config.yaml
d_mlp: 1024
positions: "rope"
tie_embeddings: false
extras: ["capped logits"]
init_std_o: 0.00501
lr: 0.000693
schedule: "wsd"
final_lr_fraction: 0.1
seq_len: 2048
doc_mask: true
train_tokens: 288200000
MLP neurons of a small language model. Each row is named by its layer, matrix (gate and up: input weights) and neuron, and shows model dimensions 16-111. Each number is 500 + 40 x the weight over its row's rms, rounded and kept within 0 to 999. Numbers have three digits each. A neuron's up and down rows have the sign that makes its largest values positive.
A block is one neuron, or neurons of one layer that tend to fire together. After each block is what it responds to, as a language model described it from the Wikipedia text at the highest values.

L16.gate203:495491481497516466485417519478490462436561563542541404529483432527476505504578540513489469487485513510488510532517516510389470550426444491466495487436448517471524441533499415534532506508529447480516508522425562549548468453446500475572496536517452477535470503543577485535542447530526551468
L16.up203:500510442524501549479453471468505524555470435562456539511519512512488465503476494513555494456426530520412619420547519406456501481471461584539502496476480494507576504471477536489466445456547482506503467514456522515549433470440478439499481535520509516517514451618513480474470503530542497511
L16.gate459:520480422456428480556480488459475486510480449495465502507443487478500540506526479507530457463492437534494434475441540488522493473501514461481627503575480503519491513522468473540496576486534447425559474469522500479524445508499535416484446490461491507481537550588568539547521432524573461470
L16.up459:456490524469518522536483526546551500513501438521470563419545531518513475464501478484508555521482542525444464521409530520516552538491525518414514546455506500453453504456484530471458588431439575520473441515501540532581547450573427510465512507462431520517483448468552440530427585575562474525
L16.gate630:517494509521429512588424467500436516487463534602500496501460462501460536516520495538516588392509534481517621503495446464493453463502467417460552432445473519537486452472403414501565549512472496508559468417471474504589533478487483523428523505544538505475528526483487483500460491533494521571
L16.up630:492509456573519467433528500480496481411508465481596490525446487402567496528418491531570448536499472505574501502457483437448507485530432533580540490596515491534522495504526499555473436469487522510521496564508477482506514510407525515581549511497474411487531471558508484521458535576448489466
L16.gate1019:493595428480436522497512480518496512467497560539510470515523530499448496489521536504537524513527530496458505527421540435498465436471450488429529403593543400550483505520493471481456430479475493530439467453449512532532570517451548485503486502507566484501544542496455484476472476456526463514
L16.up1019:533540528584503436550484522499440443526480450493522478525461488511466488513531483532537527550448479495563557516439497556482510530514482513471570526502504487450524473505464434487558523466474519440465460496529550599586570544545487527560515441493500538476529451538477500441447484508540555531
Section heading closers

L12.gate334:539538523563478526465542479549596512469486443442476495448423481469432386470519526483467561462526498488452528557501547469489456602502529443466489479514545501503499491511477540478516514475496533492469542522570453545517520463500500469382457523564461459552442451506467560476511483510458545430
L12.up334:467520443466515522548467500521504544502528562517521508446459495530479502487572471415516497507526522504529518470553498471456437519401492557513512507488551483480522489486451459426475515534489508506491500468528463478497548531503462491585511484470493587514504506533415469495555489527503520472
L12.gate439:478496449547527573543595435514615510451441533537532550473524453521501460512484544473456534488555503541507539522498507515442510504472436501506466431513520497503460579462554473506538463540482468452493474470545502518505453511531465480464444522462427608532547411452453527559506459464473554507
L12.up439:544433433478415505475481487468492474514526354536452538493554528545457549474499467476549547531454519518449513499523482503436479506555507461479524577474464509533505549429508581507467527471541468405445441528532423552545540465457479484507486508610505519542472518519504465550448410473542482545
L12.gate476:504545515482424507504545468469495534497468494473558502547557474532527406462505538524499453549557521506519458503613471597475446559463482393499540582506448526459468530538483514487523516473479493426531556473575442507466485445531494462476532487553486517435438512589471568516482500520437543479
L12.up476:543581434495475467448470504482516470461539582540528566469604512540572438490513525515485553501511428463438574507490550512506549562520486538562507506474486565477516489541428500492507509492474481504462556439459547579402495510444496477540512533518530538533520483403493571537490503506537537469
L12.gate511:542521554493457535523462473493545442484557437458459541456504554464485505475549484584474498512478538498458559503552542504474498477436468473501503471501515449507420473477489543549498504407478477492512494538552498573618462536504479457507478549538514508523472499499535505478513449575376520483
L12.up511:447525532520511500530540456475505565500502525454546482447524495508541532470431590468507479485460500493492510437459496566583502513486497455534480542446487448475456607486526510504472449478548486527507456454506481464518564509436483493472483542545521567465510443607467572553538484513410532515
Person-noun endings

L16.gate328:498566507489505513536469510521530471450546496449534456429529471505525481448623503545508566461538489486476479433507534468512526495439458485445434533501517557490489450502497417500424469529526523446518528505396460541537522444501509491518478471580526569500485479524560525496479413453509430470
L16.up328:470496446512515498518476474530511530534509439391547494544508483463490572445501477511489425549464570511433474467451516466529527525522542533503474487503543456493512524514521498458558528439561511536439427508447480445484507476456496461446531524557449601521503478502389480484451469544489478488
L16.gate361:504574447469509556519502535550553543508545427461470458443574536476556555448512577465503462519509475478409477581496425468494527443514503456510444502537512554503436540578463506511524559434525493500504498516480468434503553499500542485443542543565487496487470493459518524524453487501556457498
L16.up361:534462503449459476390501478445421522490503490494455515436528481556564496501484538499481431537454515523520484500522526507483554537455434479551477510544495429498477454489520471513456518475583435437502496477499524466531520506490516481460463443487535532454540493509482468513474530474473502516
L16.gate421:507525484488460515507549480467460515437514457492477474465570461574527509476505474490462491507549541527588499527445515421530484473432461496510474521561519526460444472492502476474516443475522486483469570507436519483510489419495446460479486516479569529478503437432458433496483516448482516517
L16.up421:462490514503583513430432522423556550535568475473481562514566511511574520461507491478501446461522436445522515435586489456439492497499470451496532493531464478512474486515554546502495531482510481471499561537467544559488451553429509541506530549576461428530522512444456552446487479497525586513
L16.gate957:460499514431470501512506492482559478446506497522518501472450471438504496494550537543451494468543477458529500500523529474517494560506515500449471456428501503491504468502497435521476518379486497462485474511570482542627499460476395420465479471462543588463485514510522559579485485522489466437
L16.up957:500484505403506538485512470504583516451497460478485477498475511448501499552480503505470468591472604525524497568511493520523490539530568528480458492503485491509495479513458480551465450429457496455490463534572530567528540473487465428460574486516527620452499494448515496564456476497522429465
Naming and list connectors

L12.gate12:493531465487475556514449463509486512473477494422462549416494520459539591511480547528477456492484548526519486506477554481543503481510540495451479459572473492509456535503496472523440522433492537463551564539471474510549522494523465498499455475462472536478485455498437597415507469489552505516
L12.up12:499439456458507542455504488466488514469545490482512497491502398476476459511469493539421532481477546529481476501478553548516494500461465516442409486532525588532451513427471560514505543411489471500573499452477491454493542561478469540449538532461554467537523495500489508482542550463524526471
L12.gate474:438470528495482575500516488508508507510491406558491526516568534503594472525519488526480504473475517510406497508439556441545514444478502530523492442568521502484448529491535561549437539461498506491506488526518492463558456521539453462474494467498541552488496512524575470483509519501541461465
L12.up474:431489492521522453471510445561539529515475531506539568540450443498482500469453504455458506529586528532526509447484476580512506588484589541496518457523584487467534548487445461425478564513565563407491468567566492486486525485478533550518510550523489588477539506519523475464492473523471530449
L12.gate537:453534496444439559462467538499419382551415501576481480525483515510467465428559552458465430439489498485449555521452486501457524457530543523435521471497468509455490450556530471537445527492504510486535501503527450587616495510572469519529514557526467470539459551503517494445480504521472576543
L12.up537:473468526479435524533545504562453476488445523500491506513443505468464389460454552500459487452546585452425518453442529504489488448491499477520553455456451547507546518508441505592470517500509563495459643534484551577514565416513482460499492501508532467445552502437548489448513506530460467524
L12.gate785:448483443488488532470552545536532504436508518554462505435469532534516543455521548470525483486465508495438545427485493544478517548438549488436568426530555528544465528492483508567508503475508550503469556588548399553584503498489532447526469492457482578479439506525468479538603460526507441437
L12.up785:517535488495542514536562507495519460478536445526528447601516547507502488475468510472488497548476577496490461501576468505497543467430463501547524461478523467507437560508541510488538460499577492489488474518462445483530517432485463401513524457491419604517502531547479536503547536434509532451
Word-completing final pieces

L7.gate888:555521454517547491416539462477523506547440557539487465426511575471545452502529474510516507488462475516451408459462561520478400529535490496475510473419524519483490538509466489483554570471470477470504412455543562511515466471461482484427481548542525489506457530478521524527485418529526491499
L7.up888:579545470510427535531458506470503425510425517539483552434592487537489521449531380512425509499518538413518534505507533538447542524456498537492442465494419486445473567540493551533438518491510388527453515554508477454425489560506485508536607528498494418518492483444504452442457503452531583540
Additive connectives mid-sentence

L7.gate708:486522521557529421549441510496540578499513477530541461508506566472453472508533499481519522487534518497572502485478477463495561582504500586451521493512534441406515494518479480451532572468456524487527542475521589554474476512483525508532513487476591501461531563518484537461465531526521538489
L7.up708:473436478533496467499545472450498474519474435567455438468470428447547511465491533429534359435501477443504563477551531528489453486452492536484469471426557545522480452518523588533540504516502396518499516516506531462443519501556602491467509538500488500484521529505461521492497493469486455466
Referred to; heading closers

L12.gate29:498481544471477541557549423470518443488540484475440507467468499493509487489563493557408512496559537478507444460508463478482558451533500454520470481527419518522487472513486402521505525497494439462494511497468474501529522506510449472442490524605540487504451455538505484554475503522511576502
L12.up29:629475549554475532528520530457484524464505438540516552411520492451465442460553448517514486515448495512518544568454528482497469547470491508493513513512530575537504474460512546469449531501485532494501476516559459523482503520462491484539490553522448525558470443433501526548435499497531550556
L12.gate185:484480534436428464554529530538461471481567497498516491499429448600513464456471480513464490564457463548475472487490457492544509416470540603484516481501511484453464484501485507461495479470443488482424403543511484557532479501566465440426537467544536528473503448466520518527465495497470415494
L12.up185:566575519543455474548474480464518477553475486523508532492542552518562556508471462500419465516501526505486474489479472572511513493490537507518485470488442509467513465466496521378527489462459458450447476516450504526479541456499537473485462499535466490472444492465473526513456440563438478508
L12.gate668:436450496492512518513602500522528499479531467570471426474465455428537493509506480472519497480454490550516478503476521517548500441450510540465508437500539562572487518541546517414501559462485450554487508502488512501500554569437500492554542533612541540529471475527440525554484475502498543495
L12.up668:499535535488495502479526481474505516513488516582544552462567491410507509598496446523550487539494486552435464393536507518520555427475461535449477511458447507539494601440480406523484526514470428500476469482553558552529500505469484443603546499523551536505516413497579478565442487479543458489
L12.gate988:517540502429507523509483499538483464422549548507452508401504435495554434482562540508475498556501398508539438539494540510537524501505530511572536498480470520474517503568494508452465572438559521467459490503489526613481546485531443484456551496547403585479453501539465506528486508537440506525
L12.up988:530527516537575505538542494502533465385496497555481497424466474531534478504530470468465582504452414447483504614484482498489564469479581468530537451542478501519482486547481560421524521480497529445465566510505516495434500528463476487528478444449436497446433520519535401525503515471541505503
List item separators

L12.gate101:474530564452499512496459598572561440527510569509539516511510419496539453480569500535482455511554452498523432448418536466463494492479489487538510559412563440538440540505532487497514476464527426531495475435571494493472520491513507448500418470498471575473468503531410563525474525559410510548
L12.up101:469515435461531503487485542517520501537473491491452491548413470454495506524463454509544502545477482439411506390522524539475506518506447482412477515482569475451464505447458508466460487484443476508427445534500511536466460461442468454509468490529469521544522443536524480511499517520536522446
L12.gate577:512488471575508477497453500508451582592494450528524556481527493445544465433500422464499440478478501440481494489461481512419520524520515488549425495449519510467549450510421466574465525502467460435492488513486471480500501464479501506480529464589538447480498522429502576522491567455539528521
L12.up577:554585382491584472499490532489495525502480483455557573504481560475485513492505447532467494549519589557461492517476487484465511437474449515497548476449582458448500491474408542402524450456428509508496567483572526501475480492491450483510467519478469464498544547540443522515490513494542479478
L12.gate669:528521451497532436467522449493602561539525522483517518503423517544545498521507469477457525597459557557500509450538496546561480541521518492500524453504560523508506466543510513496531448491495452546417528491516554550478449546496456463499509440513523562513533521501554511535505524431540520390
L12.up669:527496478452486493461430544529534521517497494456503542543518453504487492503514469444499518483519508450477513398416620554454441525500484426506480451551505459486543465457426445438598511489462482524459513508568541506470518517469503550458456493526479444498506498541487457423536447471476456449
L12.gate951:523551474455508449532396460487526514498591557522516489554457469467513445515603437513479481559524535588502500564470514501512424474521543529473575564469513507563517499544524406474464521521435519487504490407509481547540455493439544492527457495495509494582504460534499481507545465535511507521
L12.up951:440605481490433505477494475508474514551477508452484473544496491543534547462491439471529503515489461466499539494489570480556502561549526505500509466517534503516498482463396493459466480525555484417524463510513484478443468490494457495547488542561528409493431465544532471515558462443424507525
Closing section-heading markers

L7.gate424:537515386520476521468422463535552514523524469561498514464500459556543532493578452480515499476528517574504552431562489447548479553497441499488519526479479473494477481472536508533524499514505517492520500488527429482488543449526475422505536513504492516525489428459511488510477483501495499495
L7.up424:523538504598524493564515435451522502505499533506486475511488448466524515460505565474481472479509514473481479552493449444490485554457388461481574480459400434571498531487553468494465559487502437503465578527500454473583525526506512459469505458540477490525511534511446578457467407537439469436
Subject pronouns as sentence subjects

L7.gate923:446535442508416537507533504550542469518482473562546534507533448500512437519557534500527479575475460527512431429490502456524478515449467509487448563439460494515475462544482516547510449496486468476565448451535510554583526482520510509440475428512446571512503497529458648531410532462501446530
L7.up923:494531416455440532484409520445505466544486462503467481566440444477442499557519558477544495519554457494457513455462472541509515527480470477459500519486511497528432438470573462423524560492483498491488473481456467517560518523476491470491538512480523543474538494490526471473468493481450511508
Clause-joining after comma

L12.gate373:510472510483562485471498499395483513512500469537504558431502486436493521467492511508470516428515489538461552527460466494516445385485410495448493480524416517490528505574413478508524501503508496507530487491529486511481481456529553474520502493492527497489526513569506526479521471545473475425
L12.up373:498426548433463475519552489494529517422475506466510519617508505524472481531538477492510540521541474466557506476569479510411484482500526457503520482628492537521460500452459461476476511477504533452519511515477507483501478574495484422506520462568489505542445547473521497546473502494380505516
L12.gate713:467475518485482530487511499484522557580489511506446518491523438508576463442520512506468441500479472505547474505459478485435479582513450496455491500485508474498533582494469486545429526525508561507613460469467488488544488492505456501496508463490519542486484456546450518531482520446454501492
L12.up713:408523514440595481424510531486462554576451473505524556485535496504505550467519423434518473494482565581504440510454535547479453496470481441474419533443531492456453508467552421478490420495485506544463413419517508473471518435597492464516471484538472460523591459503567549531419539493504547470
L12.gate717:549501520456434456475484442515558505526565490551529493498508487573499478508580490524467520511570484512496473477476488519519479509478559476494468575508477427483537414507519506483544489481458488497540492456478481529563453494517393476533465453512427530511487472455516540495474496521444476458
L12.up717:485509493467481506491465583495606535501452455480481456558472516551515536457454474473540513514508480448498550546557494481397515490474528473496497542521538589469490408555447520496474429531487546493477508489428464415489500446519546531530474480525503511499566496486506524536549465465472536445
L12.gate797:464487472456457505433512543474497511528564602536467452504521489490495534478569539517488538474433519534550523423531544521536431509466503442449495556444481487525488499479478497445524521455530515503495469495502468570530521508523454432563484491453498448498476462464507498493476558418483528498
L12.up797:439432483451520505442534539456486468488489485493491550520514563542512521578512458490462453456468431430519459595456530499427531528508494526573479548508503415461470497443525475514465487489491408472493479537457581558468519455465475458507395550444446527502472503482499527579441528433452509547
Partitive "of" after one

L16.gate51:551492559491477551493534530539523425500498534531458468548552531474541490490504488524478555457543536494475590499489477450511490395477491521490491529511505446551453525466535473505569489479536493584541551524561480498480558503539517519467458546497461493549442548488431546483506515489434552486
L16.up51:460480439463467496507491498531478504509512540488481459484555519518593507509507446491501535547455482496514520427519479498521456488472538569508492503528545499518514458535494428482486458508502481528502515520433458423517467519540445540481526441455555493432586461528454450464542482549501432459
L16.gate366:578533415529515483528446466470419521520549485606381428478473559492558519544520518495497577500418492557417495576533517496502451465491441487465544551496475504516511484579506569567536478485540484438559488483471501498485497498459469529529522499475482417483456497521601564462498424582509485484
L16.up366:510509410503432507500547532514465547525446492542544431542601502468495543437523422496561448487480516507454488520534564510513513505526538494514505491552509492509535491521579516407531527490457499520440502500453550524583478486507452502529463565500460535450509542522543487526495421499453460474
L16.gate582:506488434502514534472532490508503458552468454443461503485523487437525572496514568438505574465472502495426528486518593547512476460455488540464543496485507482514427551567511526585517519470469423469448509542529455513554532498519421574493472461553514491539446519512535521464487480511426524461
L16.up582:479506471550504535528464487501535507508511543503452542454508451554512513524497536451471525490465477432494503474501565525537465401570479545486540493481537495526484479487518491550534578488455529456515505588433486441473515466419432465551578467477517551475478535452492479460471492495462515588
L16.gate612:596558519478570474466480472543511483502423513614465498467498524534467481498549555461480517495623479571464504444554502419504463513486426446419528541494488459483496454472470485453551454554479543456618491486491483498533537535517462534503474495486415490468467480529466486458548559517501503492
L16.up612:459450502519492412450466526458424455482551528496510462513473477626539451589475520440481549542447524533501491420562549566496457474437506514450502489432496504520537511519476485495528451564479415526513509488475495437518560517439525558535481431448508542481504405533534464507490524458495445540
Auxiliaries and possessives after subjects

L7.gate871:473571523458521476509375481510450427526510450499433534484518495498600461492521588424482469433490420486500557441490555478507509475504528446530527523475489452445527475475502496441507403431525500486519375444458503468535481497485429465408512492524497466467440528431528522556468534549389493496
L7.up871:447532497527467589447464507500496465550485542485499526515486486545457530479507498519515462463548500488470469512575410561532497543489494564482473537512506540436491487433510520505494478531512459526527531538562480549493532486516451492558558504508494596516452454457580504476514502461474578527
Mid-word subword fragments

L16.gate116:487533544442528485499500536499495508479540499540433486361443499573556481464526556524500560440521527467436524489503521495480498471521437468521551484521442493477480491535464538461545392442543501533489529537492472556466592497593481533435492543497440503586495453490513548460450477530488495471
L16.up116:555498531519463521544546460479543532507432438492476499529484526468510492541483481474527466625483527585499516513472519558503498551460492473552502526596583492469525483469523546510492514456475526424510558543560492485480450486503478509426573500468501473466528488551453435407509428465489496548
L16.gate433:492464528487569513511482530450520533479483522523535518463430473574526481535527509471488537522569528514551488486516532460503428511452437450484465485548546506516518530487505554511450438538518505454536595439543453501576456507477516485474443463535448428422379514556544492538512482478437496516
L16.up433:431466506459512545477511472532464453521440508472486482496505500417468481534490548561516496541459470528452452449450462578461456412501481591544453507577476394468533491420526447522508516459596469511468510517562430467524479510552432482481451458522477516476577455558488493399583450611531547462
L16.gate548:537557536477419637541510530480468528514501527562477475447445515491489524434558513605514529465554536557539476455518512485534440475476460456488568518523510422498445464479517523481517447603527532466506512438535479499501514485562433400472473541489492494513480514563500496538490513500475535534
L16.up548:582526540464469587490470530487439571491511499462496526493510474511483545511512485482549489509532548480502485525538570511523496537469425465547587531436501467489472469436502505477541477535440472502489562442508448514447553493520494513452469538461594529479491491535462513576496465442485453429
L16.gate923:493549559515449568516510495483494607544530536535463481433530490502500521527511461538493496497565477493560542513560544496513475517490450475469570568538522465542447508490535508507589496562512514528505533498557451477462546553562471450523502483476452476516476453532473483480543436466501537569
L16.up923:455441488512543508571407545506440500536510514489472489487481519568543483426489594528466538540587510584537483485464459489514496559436411484476593507505508510544514448485486484413503506551539515475525510443511475521473521515510474488480513467453527520540435546556478516547492517520427564471
Plural sentence subjects

L16.gate40:443480486534514545482509473472508592482571484477493499487519516464529512485468474476510436432528580561466541545467462421458470494454594505440459474532572477536482418563476592465503573525521503501568544552491475461545480496483427488451481567472463486461513447507527512457507525522483509509
L16.up40:468498497483470539528518462481530464530470438527574541446496552509517470442495476530512454477402575498522485466470511524499494509470496518491493465515538615507504537497513532452474501451554527527462474505591525514559515474456470497515535548545553558504479544499489473570523604511542535454
L16.gate417:523510541515396547486427498493519519477479478435522464403516527491527545542473459558528456445523519567511493521502504493574513448469477439508470497448521501459529473561520482506463440482537538542545545496520554502556514450535490491538470474504454476493544533553493525446521509503457518548
L16.up417:489502534582467470462471453539571508562462523485504506433444501482518522508519432547501539483543543594563540484490487556528559489545507515522434536491476497538502475456431471453564470470462528581536446481574555553503481498478443487464538476499428488567478486529556482554528590507498445460
L16.gate556:520515431485505538508512477523530472444517500556471515469460535491572485511493460543460517532500502584468494539443520426470488561472493493443534436536487459482484519497486499469486504434522472486464527519541496503528541423523439458459551463538480521545455504575571505477518528455469534450
L16.up556:518560432475540541502496460466528468465527498539482456543509535504573489492468440577537447530558532559496458506483470432541545462541509502477498444524446524500490565518526557487521525418466483545503538503514514504485526394522487449453537548559498578531501507525514430442537547451515514461
L16.gate975:433535482560456573507551452466513526472472507389488466500511466460482519488492549455481532551505546550495510450486447529554515441488507465473517509449514435518553518485455561449579391461506518557544504481479510494439518454482508443509481485426486445465488456546504492498505528537508482516
L16.up975:516522539533508528399535447510547498417547448428527534445509477481538527475452548473452438526542588478475517548491499503517559489556518492470446564506525536471449544534587552460442505444525427570587518469500566517432521496516449484560494503463507540400506457576501485478437495495538479464
Mid-word name fragments